{
  "n_layer": 9,
  "n_head": 12,
  "vocab_size": 8192,
  "norm": "rmsnorm",
  "positions": "rope",
  "rope_base": 10000.0,
  "qk_norm": false,
  "attn_scale": 0.125,
  "bias": "none",
  "parallel_block": false,
  "init": "uniform",
  "init_std_qkv": 0.018,
  "init_std_o": 0.018,
  "weight_decay": 0.011,
  "seq_len": 1024
}
MLP neurons of a small language model. Each row is named by its layer, matrix (gate and up: input weights) and neuron, and shows model dimensions 256-319. Each number is 50 + 12 x the weight over its row's rms, rounded and kept within 0 to 99. A neuron's up and down rows have the sign that makes its largest values positive.
A block is one neuron, or neurons of one layer that tend to fire together. Before each block is what it responds to, as a language model described it from the Wikipedia text at the highest values.

Table header first cell
L6.gate52:67 65 59 33 50 50 48 48 60 46 41 47 54 46 48 42 39 39 68 57 50 33 73 51 61 76 55 47 53 49 40 51 42 57 55 62 72 55 27 53 63 63 56 28 50 40 54 30 33 55 61 47 55 57 35 38 50 66 55 39 49 49 63 40
L6.up52:79 46 51 56 59 67 61 49 21 51 49 47 56 51 57 51 39 45 35 64 44 70 49 43 59 69 54 36 52 36 48 63 34 63 29 54 41 58 34 47 57 44 44 26 58 47 66 53 36 70 54 40 42 48 51 28 35 45 71 58 45 48 70 57
L6.gate125:63 55 59 53 40 70 35 31 47 42 47 50 35 43 38 48 45 65 60 20 37 51 36 44 76 33 45 53 73 28 61 44 43 43 51 54 43 49 30 66 33 41 56 48 48 25 26 54 56 52 50 46 35 50 45 54 68 48 62 39 71 57 47 37
L6.up125:55 51 35 46 36 57 64 64 44 62 64 52 38 55 47 49 55 58 41 47 47 55 51 59 33 54 42 41 54 54 39 28 49 44 55 48 51 63 61 43 49 58 62 56 35 74 34 41 47 63 66 69 41 57 60 43 39 48 60 54 40 63 68 54
L6.gate417:41 51 49 47 19 53 46 47 37 30 30 48 53 55 44 57 65 39 71 33 45 79 35 49 52 52 46 51 33 48 53 45 58 49 42 56 31 29 29 66 54 32 47 51 67 57 44 55 41 52 53 77 54 75 64 46 60 41 58 55 39 49 58 48
L6.up417:48 58 63 51 70 53 50 65 33 64 93 17 55 29 39 62 36 29 26 46 55 43 57 53 50 72 41 44 70 53 60 65 35 44 36 42 67 44 53 46 48 64 42 23 41 48 46 56 64 39 66 39 59 41 58 55 50 71 62 19 52 56 58 55
L6.gate1948:38 25 37 55 49 54 78 71 39 56 63 74 47 22 63 50 47 41 56 52 62 62 54 33 54 57 56 44 66 50 50 31 56 64 30 43 62 50 46 62 52 43 60 55 60 62 39 55 62 43 43 46 35 58 49 64 48 80 52 52 43 44 63 51
L6.up1948:64 23 23 75 49 52 48 61 38 34 50 61 61 49 71 49 47 53 54 32 65 57 48 48 21 56 54 21 85 50 53 62 52 72 50 57 42 55 61 52 55 10 42 60 78 66 49 50 60 62 62 54 59 57 48 58 49 70 67 51 37 51 49 36

Organization name endings
L6.gate494:51 51 56 76 37 34 46 69 52 53 72 28 37 33 50 45 67 38 49 37 55 28 63 46 55 57 52 29 40 48 67 40 44 65 58 49 53 46 51 43 47 55 52 47 42 48 53 39 59 43 66 68 30 52 54 41 58 31 57 36 42 54 71 67
L6.up494:40 46 23 38 60 57 35 57 41 42 41 41 49 47 45 52 40 48 56 72 49 39 62 48 45 72 54 68 66 66 57 52 34 68 24 65 51 33 70 61 63 60 45 47 35 48 29 42 58 51 42 47 47 59 37 53 59 47 35 60 41 66 55 58
L6.gate1429:21 40 58 67 58 31 04 52 58 28 23 48 61 52 72 30 38 57 52 28 34 45 29 65 69 44 45 21 57 63 57 58 61 62 36 54 40 54 56 64 48 62 46 57 49 38 58 20 42 31 21 59 63 43 62 57 39 36 56 25 46 52 39 49
L6.up1429:50 66 44 37 39 38 50 53 55 31 74 76 45 32 61 44 64 57 54 32 59 53 44 40 15 58 56 32 59 46 30 60 60 58 55 48 51 46 45 47 54 31 61 35 38 52 55 58 28 32 41 45 43 69 60 50 55 53 46 44 27 54 58 59
L6.gate1591:54 48 42 54 38 59 66 59 50 30 52 41 57 58 49 28 55 50 72 46 38 46 32 63 56 63 56 44 46 79 43 57 60 44 44 48 61 47 59 63 45 45 45 47 36 31 65 59 64 73 35 24 44 53 41 23 26 36 49 35 50 47 52 51
L6.up1591:32 59 50 56 44 50 53 46 26 44 55 29 63 39 73 26 65 45 56 52 36 46 57 48 73 52 52 43 66 46 31 74 41 43 45 45 64 45 42 39 45 55 58 51 61 71 39 48 50 69 57 34 49 65 40 29 38 73 43 53 34 29 52 38
L6.gate1645:41 50 43 57 60 47 53 42 36 46 43 42 63 54 43 45 46 56 68 59 69 44 45 52 49 41 61 61 60 79 51 55 51 64 63 45 59 60 74 45 62 42 34 40 53 53 40 59 13 41 47 37 49 55 47 40 48 64 69 48 51 67 45 40
L6.up1645:46 29 33 75 42 72 53 57 49 31 52 57 51 28 62 79 45 57 60 53 40 53 55 48 47 33 79 48 50 29 43 34 51 50 58 55 59 30 53 36 45 43 56 43 70 37 57 45 72 47 46 31 46 53 30 60 27 49 62 67 41 22 57 47

Sports stat terms
L2.gate161:38 49 39 31 38 51 53 33 63 44 48 55 45 46 34 54 53 60 34 35 40 50 55 66 37 43 55 62 34 55 55 45 48 67 34 47 53 38 65 22 71 51 57 45 76 55 75 57 36 44 33 40 45 49 53 68 34 67 56 61 38 64 28 37
L2.up161:37 48 34 48 57 39 54 33 60 53 41 75 41 37 39 58 56 68 56 42 27 45 53 53 56 54 55 56 53 30 42 52 53 43 61 56 39 52 58 57 50 49 60 39 50 63 45 62 35 34 34 38 32 57 33 59 39 61 59 58 44 54 41 35
L2.gate283:51 43 48 44 53 41 47 56 43 54 57 68 44 52 80 64 41 60 52 58 68 24 56 51 42 60 38 43 63 55 42 47 38 37 52 53 74 50 69 44 46 55 76 53 71 63 40 39 51 47 60 45 49 62 61 49 30 57 62 60 24 50 36 69
L2.up283:31 53 58 30 63 38 46 52 58 59 36 61 48 51 50 78 27 39 39 68 44 24 69 60 54 65 42 59 50 43 58 52 59 63 41 30 47 48 63 57 82 55 65 57 66 52 47 45 35 67 37 55 40 53 65 38 46 61 50 50 34 46 49 43

Table header words
L5.gate76:59 57 87 22 51 64 49 41 50 63 56 61 57 57 37 39 52 28 45 48 75 51 21 35 34 47 50 56 52 68 61 65 53 57 56 34 45 47 50 27 65 42 59 37 56 45 52 50 63 54 33 29 41 50 44 36 35 24 51 46 47 64 25 42
L5.up76:54 36 46 42 48 56 38 33 58 42 51 48 62 34 73 24 65 36 23 33 47 58 40 65 79 67 39 70 42 54 58 50 59 30 36 44 53 47 51 49 54 52 41 45 46 53 63 54 64 67 46 56 53 48 28 60 31 58 53 35 53 57 47 46
L5.gate357:36 52 64 63 47 55 25 41 51 53 60 58 37 51 42 52 34 47 30 54 38 57 55 43 37 50 46 17 52 35 17 48 35 45 54 61 50 50 44 45 46 52 53 66 38 50 46 54 71 66 51 61 60 57 52 56 57 45 61 52 54 26 52 58
L5.up357:49 50 38 56 38 43 51 39 70 46 74 71 62 62 29 67 66 45 70 30 45 54 50 40 56 43 72 55 71 59 18 36 56 38 54 48 32 50 56 52 74 30 48 45 46 56 41 42 36 55 42 37 40 46 36 58 51 27 43 39 59 52 42 46
L5.gate403:38 46 45 50 40 60 35 33 49 59 48 47 56 35 51 45 55 28 37 42 45 60 39 41 69 50 50 62 71 58 54 35 46 55 79 51 44 58 56 20 35 35 57 58 39 29 42 51 52 51 52 59 73 57 25 65 45 49 56 31 44 60 49 48
L5.up403:40 53 48 40 44 63 33 19 64 49 53 56 53 52 48 47 50 33 50 50 43 47 46 45 33 32 56 42 56 50 63 28 59 40 46 62 36 48 36 72 62 52 32 31 54 58 49 46 61 67 55 46 57 58 46 31 43 71 72 41 62 48 42 64
L5.gate454:37 34 42 32 77 47 51 23 47 39 52 41 65 46 36 43 45 27 46 44 63 52 49 54 51 54 43 57 41 42 25 47 44 57 54 51 26 33 46 44 29 16 54 47 42 39 47 46 44 25 34 44 48 52 72 54 56 47 51 61 49 76 57 65
L5.up454:66 43 53 54 22 49 67 75 54 48 63 31 41 42 46 60 53 44 28 39 57 60 48 56 45 48 52 60 53 29 29 40 56 45 57 73 55 47 58 58 62 42 48 37 51 47 48 62 49 62 63 44 38 66 29 44 41 49 57 39 60 57 67 62
L5.gate632:47 49 80 55 58 53 65 65 56 48 53 77 49 38 70 27 46 61 48 47 58 53 33 53 43 72 40 63 44 45 26 49 60 56 47 61 55 51 46 41 49 78 58 18 51 45 46 70 55 43 48 52 33 59 49 45 46 53 40 47 54 50 61 63
L5.up632:53 71 61 46 33 69 41 52 42 51 79 63 53 59 48 49 65 54 34 49 58 49 51 51 27 46 35 50 51 44 52 63 51 71 66 43 70 44 54 45 76 69 30 31 46 59 45 54 53 52 67 42 52 45 45 53 62 57 40 55 33 61 31 48
L5.gate1222:45 60 80 70 49 50 52 62 52 41 62 50 53 61 49 39 40 42 64 35 39 55 56 55 69 43 35 64 55 37 62 51 45 51 27 51 57 26 50 49 52 55 46 55 20 49 59 73 73 54 54 60 51 62 72 49 36 81 72 37 69 46 61 56
L5.up1222:37 62 44 67 42 28 55 52 55 45 55 23 36 77 58 55 47 45 53 58 48 32 35 26 56 39 53 63 53 60 52 28 35 32 57 31 43 45 49 40 58 48 38 45 55 39 60 36 51 51 44 80 54 59 62 60 51 72 51 76 16 52 63 50
L5.gate1639:58 64 58 70 32 67 57 42 63 52 42 74 67 36 38 45 53 32 53 58 50 59 72 40 56 26 53 58 31 35 38 27 24 63 50 59 45 47 62 41 50 61 53 41 56 53 63 60 68 47 55 55 44 48 28 57 49 61 66 46 50 53 64 62
L5.up1639:35 46 32 57 71 35 36 42 53 47 39 38 48 36 68 43 55 72 38 41 60 59 33 50 49 63 53 57 53 35 30 47 47 44 36 61 49 47 52 36 38 38 47 60 46 55 68 35 49 63 23 67 47 66 53 23 59 64 37 38 40 64 59 55
L5.gate1657:46 48 30 43 40 68 53 44 52 44 68 56 46 37 60 51 37 56 49 55 62 52 48 43 76 67 42 48 40 53 32 43 13 67 63 57 34 46 52 46 44 40 40 53 47 57 48 57 58 32 48 49 46 69 41 33 43 58 69 46 36 49 74 65
L5.up1657:61 60 56 45 69 32 44 60 48 58 59 45 50 30 42 40 48 42 20 57 53 38 50 36 71 80 48 33 42 34 30 56 54 27 56 49 62 57 61 55 30 38 83 48 54 27 44 48 63 49 58 43 61 46 34 48 55 34 55 36 61 59 57 31

Proper-name final pieces
L5.gate3:35 63 39 65 35 49 43 53 39 54 36 57 79 47 38 34 61 11 50 57 58 59 33 39 43 43 41 43 40 15 41 65 52 44 40 44 50 36 36 42 63 38 28 53 36 34 57 53 56 32 72 37 54 69 50 39 47 56 34 45 40 32 46 49
L5.up3:65 58 52 61 54 38 32 51 71 45 60 60 52 59 25 57 62 68 51 27 48 45 50 53 56 51 49 45 57 49 52 58 44 34 45 59 42 50 40 37 46 81 24 54 40 15 51 49 48 50 61 52 38 28 53 55 44 53 61 54 41 48 42 51
L5.gate148:52 53 45 55 34 48 65 60 31 42 51 65 32 55 41 37 64 62 73 64 50 26 36 45 57 30 60 72 51 36 71 65 43 50 44 36 46 62 46 62 45 46 32 60 51 54 60 47 54 51 51 75 58 44 67 51 34 34 60 44 25 66 59 48
L5.up148:45 44 45 47 62 61 52 40 23 50 51 27 66 55 58 44 61 44 44 56 49 31 43 47 42 52 65 46 65 61 47 25 55 61 72 45 55 37 33 69 46 57 52 48 61 38 53 66 59 56 59 55 50 53 41 46 35 36 50 44 64 53 61 54
L5.gate516:45 60 69 50 55 61 23 59 63 50 61 44 32 43 58 51 56 60 87 50 34 65 29 62 63 41 50 77 55 48 32 50 49 36 45 59 44 62 28 56 67 55 46 46 70 42 44 62 53 57 63 70 41 45 76 47 35 40 63 37 50 68 58 52
L5.up516:36 45 52 51 34 50 29 53 55 48 47 48 61 47 52 55 53 41 52 53 53 44 42 40 56 49 29 30 49 45 65 59 56 48 41 71 61 60 57 61 37 43 29 48 35 54 40 46 67 46 45 62 48 41 65 33 45 41 42 42 59 76 51 50
L5.gate917:38 57 46 47 45 66 57 32 52 15 77 45 31 47 40 34 54 47 57 60 46 43 59 67 39 38 64 40 63 24 51 43 71 61 35 32 59 46 61 55 61 30 50 42 28 53 46 37 34 73 35 35 43 43 71 60 36 56 65 29 71 53 76 39
L5.up917:27 43 58 68 70 48 24 73 50 39 47 42 54 49 16 47 63 58 40 47 58 48 40 76 48 55 60 43 59 75 44 64 68 39 40 53 45 42 80 35 84 71 54 36 58 49 67 55 43 46 49 48 40 46 54 38 44 41 75 61 41 37 39 55
L5.gate928:43 45 41 59 54 57 28 54 45 49 29 39 54 62 47 35 65 63 68 59 49 43 42 29 38 28 69 48 50 62 52 47 45 41 52 44 50 59 62 42 73 49 35 52 70 38 33 57 27 48 34 61 44 43 62 38 64 47 42 56 50 44 32 52
L5.up928:45 52 64 40 49 51 57 49 53 74 59 44 35 51 46 68 30 49 47 38 43 68 67 51 52 55 44 42 88 40 39 86 36 42 44 29 54 28 66 36 48 66 61 65 46 28 44 39 56 52 34 42 48 63 39 62 42 52 50 52 47 54 54 22
L5.gate1092:52 56 38 47 65 48 51 55 45 50 48 47 36 53 54 50 23 54 74 54 33 45 52 59 38 50 39 33 78 24 47 49 26 64 57 66 36 59 49 64 58 70 47 37 51 58 56 45 52 56 51 42 42 55 70 51 55 48 34 46 65 63 76 41
L5.up1092:34 53 47 46 49 47 62 47 50 53 46 40 45 64 56 68 34 29 54 56 43 55 40 44 47 46 69 66 62 42 58 38 68 52 56 17 54 42 38 65 63 37 58 39 47 25 55 68 56 56 61 67 45 54 60 53 67 51 49 40 58 57 39 43
L5.gate1413:48 47 65 66 43 29 30 58 81 59 46 50 59 64 51 47 57 51 47 49 69 26 58 60 28 41 42 49 50 49 50 43 49 73 26 59 56 50 44 40 79 59 64 43 63 49 49 65 38 39 18 67 44 63 42 52 36 60 43 35 92 56 47 54
L5.up1413:41 55 46 35 56 59 50 73 40 49 66 45 69 39 62 72 50 64 39 44 57 64 54 26 39 29 29 56 60 54 42 48 39 56 32 51 55 40 43 26 55 34 82 37 33 45 54 69 45 29 45 57 51 57 57 33 43 49 50 61 56 26 68 41
L5.gate1723:59 61 47 33 46 58 60 43 31 41 46 44 49 58 60 51 75 36 57 56 59 45 37 45 66 44 61 69 35 29 48 51 35 58 43 57 54 51 51 62 59 38 31 59 29 60 49 42 60 39 45 36 54 59 58 35 26 33 47 52 59 37 61 55
L5.up1723:43 50 66 54 43 45 48 57 61 69 57 76 63 58 32 38 65 45 66 50 44 39 50 73 58 47 46 68 44 47 55 45 74 93 36 71 44 48 61 41 60 62 62 55 52 60 58 44 70 37 63 48 55 52 58 32 44 49 34 59 45 50 45 72

Mid-word foreign name pieces
L6.gate160:59 41 40 61 48 41 33 71 43 59 57 62 42 59 38 51 41 42 46 50 35 70 67 40 37 31 30 66 58 64 52 32 52 50 57 59 48 51 38 55 34 71 45 62 58 41 65 51 52 53 58 74 33 66 54 49 34 47 41 55 61 55 48 48
L6.up160:57 54 55 56 34 31 63 55 68 32 52 62 50 48 38 48 49 59 60 52 41 72 55 36 45 42 56 64 50 46 44 42 52 67 59 44 67 59 63 62 73 59 55 58 67 45 65 62 23 65 60 59 27 52 33 44 52 43 51 32 53 54 81 40
L6.gate1061:38 49 55 33 69 63 64 56 51 40 41 40 58 49 30 58 40 50 44 46 50 55 62 71 62 63 58 73 48 45 74 74 38 44 40 58 52 72 41 35 65 28 49 20 72 32 33 56 43 54 61 62 65 45 62 65 36 61 40 40 46 56 53 27
L6.up1061:63 61 43 51 77 52 40 34 56 43 37 50 43 41 44 46 55 34 44 45 60 63 35 13 83 40 59 56 58 53 41 52 39 45 63 56 68 48 32 43 42 49 61 48 61 69 53 46 42 42 61 51 42 59 51 33 34 39 64 55 62 45 40 67
L6.gate1330:63 47 40 47 60 42 61 59 41 45 59 56 52 33 33 45 49 42 59 39 33 40 58 44 53 35 22 66 58 54 47 45 65 56 48 34 54 43 53 53 60 37 62 80 63 42 61 61 43 44 47 72 64 66 50 32 32 60 49 49 77 62 49 44
L6.up1330:55 68 61 61 68 48 50 64 37 41 64 43 48 62 40 49 39 41 60 55 59 45 65 53 45 61 28 59 54 66 29 71 77 48 59 49 58 41 51 58 49 58 47 61 69 66 54 53 37 70 57 82 38 68 59 36 39 43 38 46 54 48 58 56
L6.gate1607:71 30 29 37 46 35 58 61 37 62 67 46 37 38 32 46 48 42 67 32 32 25 59 61 78 65 46 56 60 31 51 43 63 65 51 50 44 36 48 32 61 39 63 51 48 72 55 46 63 65 69 55 42 39 39 38 49 71 39 34 41 53 41 41
L6.up1607:70 30 44 46 60 33 73 66 58 54 64 57 53 47 58 54 64 44 74 57 53 11 73 58 48 46 50 81 55 70 37 42 49 78 31 37 57 52 43 50 36 39 61 57 56 50 81 71 52 44 46 69 56 52 61 49 40 42 50 43 46 51 37 23

Table result-column headers
L2.gate1137:53 59 48 36 34 53 36 51 47 39 40 38 57 52 42 54 54 46 41 49 66 56 31 68 45 61 54 28 59 54 62 49 73 58 54 51 56 54 40 80 45 72 59 55 46 54 53 56 42 47 55 63 67 66 59 71 46 41 52 54 40 84 48 48
L2.up1137:46 52 47 42 31 37 52 45 51 48 58 54 62 36 51 49 49 39 48 51 69 53 41 56 53 44 52 55 33 55 52 42 44 55 58 56 40 48 52 58 40 56 47 48 34 54 73 43 75 39 60 34 64 83 65 59 44 38 63 42 46 67 23 50
L2.gate1199:40 43 51 46 56 33 47 51 40 42 60 52 59 40 57 47 49 47 40 27 52 47 57 60 52 43 60 50 32 29 39 42 61 72 49 62 90 55 55 43 42 66 49 43 44 46 50 45 66 38 38 52 40 57 65 53 54 56 27 50 35 47 59 43
L2.up1199:64 41 55 70 39 33 47 44 42 55 49 43 48 57 62 45 33 63 59 33 52 50 46 65 54 44 54 64 55 40 51 26 44 57 62 60 60 49 50 55 46 59 60 48 50 52 29 69 44 30 50 59 31 61 34 38 26 46 53 50 54 62 49 57

Mid-word foreign-name pieces
L5.gate138:57 64 55 46 64 46 41 39 51 58 67 47 61 44 48 66 24 61 36 44 39 69 58 40 55 36 35 39 29 47 37 60 39 50 49 49 64 63 39 65 63 51 52 59 49 46 56 63 70 32 38 88 41 46 52 48 26 55 43 54 41 33 34 40
L5.up138:71 36 41 35 46 64 50 29 41 42 67 43 50 72 32 40 40 57 57 62 47 42 38 44 24 56 18 46 44 33 44 54 64 56 54 52 56 38 48 62 60 49 47 63 60 64 48 68 34 59 64 77 48 50 79 35 43 48 49 48 41 51 40 45
L5.gate156:51 40 44 63 59 37 64 62 55 36 42 54 41 34 51 45 50 28 44 37 32 52 44 28 54 52 43 48 67 44 61 57 73 74 48 31 62 53 27 64 45 56 67 50 37 41 57 60 53 36 61 56 79 57 64 25 30 40 47 60 39 34 30 49
L5.up156:49 49 46 78 51 22 59 72 58 59 60 51 53 51 50 60 32 47 35 45 60 51 43 37 67 41 61 53 65 50 46 26 46 35 66 43 57 69 39 72 53 54 77 70 46 49 49 39 45 60 56 32 37 48 67 47 43 60 60 80 34 41 52 51
L5.gate165:36 41 51 46 46 43 26 35 45 64 52 46 40 49 64 62 64 54 38 60 34 63 47 47 54 37 47 45 52 47 54 75 58 45 40 43 72 49 52 54 57 60 44 64 58 52 66 65 66 80 59 47 44 43 50 51 25 44 37 70 60 44 53 42
L5.up165:34 31 69 38 58 31 48 53 32 53 55 52 47 80 54 43 63 66 68 48 31 52 45 41 63 40 71 48 24 43 54 45 62 46 60 47 70 55 61 60 65 45 71 77 50 36 63 39 69 78 49 49 63 54 58 65 45 40 39 83 67 50 29 59
L5.gate205:64 59 54 49 38 49 63 61 43 40 45 53 26 30 43 51 53 75 54 44 40 43 45 62 53 32 45 42 73 63 47 40 31 58 45 59 61 52 41 62 43 43 68 64 46 43 59 49 57 51 63 47 77 71 62 49 36 49 36 47 50 39 36 55
L5.up205:47 51 53 61 55 42 56 66 68 36 29 60 37 50 48 45 55 65 38 50 21 47 55 48 63 64 57 52 59 56 62 35 57 55 53 60 59 48 62 46 46 48 53 63 44 62 88 66 60 73 70 54 52 43 60 47 34 48 59 45 49 37 56 53
L5.gate214:52 43 36 53 56 32 63 62 53 25 47 69 50 39 34 26 54 50 48 64 57 50 57 46 41 53 49 43 48 57 49 66 52 46 56 52 67 54 42 54 60 43 69 61 78 38 70 63 59 37 65 55 51 52 55 67 46 56 48 41 53 48 58 57
L5.up214:51 58 54 45 37 53 45 42 47 47 49 68 38 41 41 66 65 33 50 54 56 54 50 42 34 47 64 40 38 53 71 49 42 57 41 49 49 55 53 50 66 37 39 55 38 24 48 45 69 41 44 57 21 32 53 64 50 50 42 25 48 34 40 61
L5.gate914:53 57 54 40 65 51 55 41 53 55 54 41 51 42 64 59 39 47 54 45 37 66 61 54 57 43 55 63 76 46 71 40 61 45 68 22 69 63 70 46 38 54 64 58 61 45 55 56 52 48 45 54 65 67 54 32 30 58 44 36 49 69 49 59
L5.up914:39 57 78 41 48 38 43 39 55 59 36 60 54 44 49 88 44 53 46 51 52 46 53 46 46 21 68 70 51 44 31 64 43 42 44 68 56 47 51 42 48 55 74 35 49 51 56 40 61 36 54 35 60 40 44 39 53 54 42 27 57 53 53 63
L5.gate1151:50 35 49 69 57 58 70 41 57 55 58 49 40 53 52 49 57 64 31 57 36 48 57 27 59 53 48 45 55 62 41 32 52 50 52 42 71 44 70 51 49 46 58 54 48 71 45 62 44 29 72 48 54 53 63 28 35 33 45 59 47 63 27 67
L5.up1151:51 48 39 48 63 26 36 33 57 42 62 47 34 43 47 58 59 43 39 64 59 65 57 25 60 45 57 68 62 52 54 36 68 55 63 54 86 50 49 54 59 65 49 52 58 84 66 50 43 33 60 65 54 53 70 31 36 33 39 56 62 46 44 83
L5.gate1814:63 53 46 54 38 52 52 57 67 45 44 29 40 35 49 55 44 49 50 44 44 36 48 53 29 64 42 79 36 35 48 52 34 86 47 44 66 44 35 57 55 57 53 51 31 45 54 56 52 50 64 53 38 38 65 48 43 32 42 49 48 76 41 54
L5.up1814:56 40 39 42 58 39 60 46 65 45 63 25 22 71 44 36 30 63 58 43 50 40 57 63 60 56 56 56 58 57 63 34 55 60 49 63 58 47 30 63 51 31 56 36 71 56 56 48 39 47 59 47 55 59 54 68 14 51 47 56 60 69 42 61

German-style name pieces
L2.gate1454:71 59 56 57 47 36 23 56 44 40 46 59 37 59 56 62 27 39 55 57 33 56 26 51 38 53 43 44 42 64 49 56 59 51 60 30 59 50 40 56 78 63 55 49 48 56 58 40 52 59 36 60 57 47 50 48 26 48 58 53 43 44 29 63
L2.up1454:50 40 51 60 41 60 46 36 53 53 46 59 40 61 50 78 30 65 29 51 29 56 62 51 36 58 40 57 35 65 54 53 62 52 40 41 79 29 43 48 39 81 41 55 46 55 75 43 30 75 38 58 59 58 48 45 27 50 63 66 56 61 53 38
L2.gate1929:76 59 57 65 46 36 44 45 37 58 53 54 40 57 36 48 41 39 61 46 52 20 33 55 28 53 44 64 71 49 55 60 49 45 44 39 62 58 49 39 67 63 53 54 72 50 72 55 48 41 54 72 58 62 55 50 40 52 42 18 53 34 44 35
L2.up1929:61 53 55 53 59 53 57 50 50 63 51 58 38 61 49 49 61 49 74 60 56 47 52 46 48 51 47 66 52 53 49 41 38 51 37 57 69 74 46 53 66 59 51 45 81 61 71 63 60 51 67 47 64 50 57 59 23 48 44 35 63 31 42 50